From a checkpoint of a small transformer trained on Wikipedia: 130M tokens.
MLP neurons of a small language model. Each row is named by its layer, matrix (down: output weights) and neuron, and shows model dimensions 32-159. Each number is 50 + 15 x the weight over its row's rms, rounded and kept within 0 to 99.
A block is one neuron, or neurons of one layer that tend to fire together. After each block is what it responds to, as a language model described it from the Wikipedia text at the highest values.

L3.down584:45 61 70 52 36 61 51 63 31 36 59 34 52 54 36 24 57 69 43 43 65 38 25 89 41 44 49 70 85 52 61 55 61 48 99 81 50 22 55 55 64 46 60 56 51 78 58 47 46 29 75 46 46 61 64 61 39 27 30 61 65 52 25 49 42 53 48 48 40 51 60 60 00 48 63 54 45 43 59 63 41 32 60 43 61 77 49 31 45 62 50 58 55 56 45 39 37 63 83 49 67 29 51 44 48 45 39 56 36 63 51 49 30 58 50 60 47 38 68 61 57 34 36 39 57 31 25 50
L3.down673:43 41 49 36 61 62 52 69 26 59 84 60 71 30 58 75 66 75 46 29 78 44 42 15 38 60 47 73 58 57 48 29 42 40 56 45 64 61 61 54 73 29 67 53 20 41 71 49 36 79 52 45 31 45 49 39 37 48 59 48 38 49 54 69 69 31 58 19 72 31 50 58 50 60 38 48 42 37 70 33 69 47 60 64 57 86 77 64 39 50 37 58 57 68 47 57 64 46 48 38 62 63 33 49 82 16 41 44 44 56 50 66 55 48 50 50 35 13 35 50 47 60 54 43 45 55 76 49
L3.down724:56 43 31 56 44 37 65 61 35 51 58 26 48 57 57 41 45 89 57 51 66 60 22 76 23 43 23 57 76 49 74 61 52 63 42 59 27 25 77 49 75 49 31 40 41 31 58 51 37 57 46 26 56 72 44 66 69 56 48 48 61 36 31 55 85 81 58 52 44 40 66 76 49 25 35 57 34 60 50 13 20 45 59 88 54 67 62 36 63 57 51 58 58 46 37 35 66 39 55 50 53 34 72 64 59 37 68 59 42 47 53 66 48 46 47 65 61 32 62 54 69 40 33 55 16 44 41 68
L3.down730:49 57 32 59 46 75 40 29 59 46 37 57 32 42 42 48 26 67 41 64 23 28 66 64 55 42 39 38 65 39 90 46 47 58 68 86 27 42 60 43 70 57 49 56 46 65 23 45 67 45 57 55 74 55 54 60 69 72 45 46 72 00 21 52 51 63 57 47 47 35 20 74 42 62 42 67 71 45 59 44 51 74 63 72 45 62 63 62 49 62 36 28 32 50 33 37 47 71 77 47 70 65 77 42 50 65 37 59 44 48 37 49 52 55 39 41 59 67 71 32 60 48 52 46 43 54 50 24
Description: Verb-ending subword pieces. Final word-pieces that complete a verb after a named person as subject, mostly past tense in biographies: st-ated, attend-ed, wro-te, to-ld; also present -s in plot summaries, like recall-s.

L4.down148:45 60 65 94 45 51 62 37 53 30 47 63 39 42 31 36 36 65 47 59 64 57 62 48 63 59 46 50 56 39 53 33 53 40 60 26 63 48 14 54 63 47 63 66 39 42 69 62 72 51 41 62 40 50 69 23 40 57 63 73 36 49 50 34 63 59 66 57 54 33 29 70 54 58 46 46 39 50 70 26 61 50 61 50 44 49 49 38 28 25 33 85 65 49 53 27 70 13 37 52 74 53 13 81 52 37 84 15 51 20 40 51 45 63 54 58 40 28 21 67 37 47 44 47 59 63 50 34
L4.down182:54 50 60 54 41 45 46 60 65 62 32 57 73 58 49 53 38 70 32 37 64 41 43 60 43 49 37 37 67 40 36 44 57 41 49 36 46 49 42 60 73 65 56 17 39 44 58 36 77 60 78 37 36 54 62 62 42 58 44 47 39 52 77 52 78 96 69 49 49 57 26 50 81 51 46 57 09 51 36 17 42 25 41 57 40 62 72 41 68 65 55 49 51 65 72 28 45 28 60 60 51 60 45 45 40 54 37 42 37 73 81 41 40 65 59 44 40 52 72 80 50 00 48 43 41 39 42 86
L4.down254:37 52 36 72 35 41 42 70 53 68 42 46 51 68 41 34 44 69 39 43 37 60 80 72 31 36 64 40 33 64 61 45 29 16 56 35 36 67 64 53 31 53 61 38 30 49 66 47 52 31 53 41 59 46 62 56 43 69 39 68 60 33 20 68 49 54 73 32 33 93 43 30 58 56 63 52 54 55 57 42 62 48 41 45 22 45 53 36 34 36 08 61 44 33 46 55 69 25 51 42 60 75 54 94 39 29 63 51 54 56 71 75 31 50 35 44 49 38 49 44 58 45 46 68 53 60 49 49
L4.down421:37 48 28 48 51 24 40 77 39 61 70 51 32 51 64 42 58 39 59 61 50 70 45 39 49 25 53 77 66 55 46 58 43 46 55 47 49 48 31 56 59 54 56 74 51 50 63 44 59 49 47 45 37 30 57 26 65 66 36 60 54 28 99 64 64 45 48 59 52 60 47 70 02 23 26 62 45 45 36 42 68 66 55 81 82 59 54 39 55 38 60 57 57 85 71 42 24 45 58 33 54 71 75 71 50 46 40 47 55 86 61 50 45 51 64 41 57 56 44 58 34 44 56 49 59 47 56 48
Description: Verb inflection suffixes. Final suffix pieces that complete a verb split into tokens, such as ask-ed, say-ing, giv-es, would-n't, mostly in narrative text.

L5.down267:47 50 46 69 51 56 54 74 38 44 50 39 32 40 58 30 44 45 63 58 45 60 38 58 25 65 58 44 49 48 57 70 53 44 72 50 65 42 51 42 63 62 48 44 30 59 58 60 55 44 65 55 65 56 31 71 28 46 51 66 70 37 44 57 51 29 55 63 55 38 53 67 68 71 29 50 68 59 89 38 42 70 36 63 59 56 63 53 23 54 21 24 50 60 41 56 43 31 60 34 62 70 42 66 36 27 72 31 47 64 60 31 61 55 53 53 48 53 53 59 39 63 26 77 55 57 48 49
Description: Word-completing verb suffixes. Final word pieces that complete a split word, mostly past-tense verb endings such as decid-ed, le-ft, beg-an, also l-ater, spec-if.

L4.down172:51 65 19 57 68 40 50 77 50 75 57 35 63 48 90 56 38 31 62 28 53 32 58 74 72 58 42 44 48 60 49 69 52 56 39 21 46 54 55 62 64 60 39 61 52 50 65 67 23 46 68 56 46 80 37 47 31 37 70 57 46 70 52 61 55 40 69 61 37 30 35 54 59 56 47 58 29 35 33 57 40 53 57 51 69 75 59 65 33 56 46 24 50 26 16 55 46 17 50 31 06 44 35 39 39 82 42 47 51 37 95 50 61 45 50 63 50 53 55 51 65 49 32 66 42 43 50 67
L4.down181:53 51 38 64 41 36 56 57 64 48 74 42 39 57 52 33 49 28 49 42 38 49 23 52 66 47 80 54 22 61 59 35 48 43 48 46 77 60 55 70 53 61 25 46 45 67 57 41 52 51 61 42 44 64 70 54 34 66 61 59 52 28 54 30 50 42 62 33 44 56 53 66 39 56 25 25 45 39 51 50 61 53 61 74 42 26 65 44 33 47 31 52 16 58 99 30 26 34 50 43 45 45 71 67 14 67 20 53 34 40 67 65 48 44 68 35 56 50 80 31 62 60 43 56 67 50 74 79
L4.down278:64 61 68 58 65 67 56 61 44 50 34 49 27 54 67 65 44 24 60 41 26 30 37 57 52 51 44 52 25 47 39 21 45 41 38 81 65 57 24 21 43 74 40 72 56 65 44 66 26 63 55 71 35 73 31 55 43 80 58 52 53 45 25 40 24 41 86 56 45 54 53 42 47 48 57 18 59 33 45 58 37 61 25 50 65 36 28 58 63 69 46 59 39 39 65 42 24 41 17 43 35 58 56 78 49 72 46 70 49 21 88 53 51 56 50 40 29 42 77 55 63 66 53 35 73 69 67 68
L4.down522:49 40 48 34 27 42 35 40 28 40 71 57 77 59 61 50 49 50 05 52 36 60 58 80 56 11 60 38 40 71 63 46 56 35 49 54 83 62 26 53 77 53 29 45 45 62 56 62 55 24 62 76 52 59 43 35 29 36 37 72 36 59 36 54 56 41 59 43 58 42 27 48 50 39 61 49 71 48 54 39 40 47 36 61 45 62 38 68 57 48 35 61 42 59 44 35 61 55 43 41 50 64 75 41 45 51 53 60 55 41 82 58 88 64 38 48 48 37 50 35 21 50 60 20 48 63 28 36
Description: Proper-name final fragments. Final word-piece that completes a multi-token proper name, mostly surnames and given names, also place or team names, e.g. Stev-ens, Wakefiel-d, Bentonvil-le.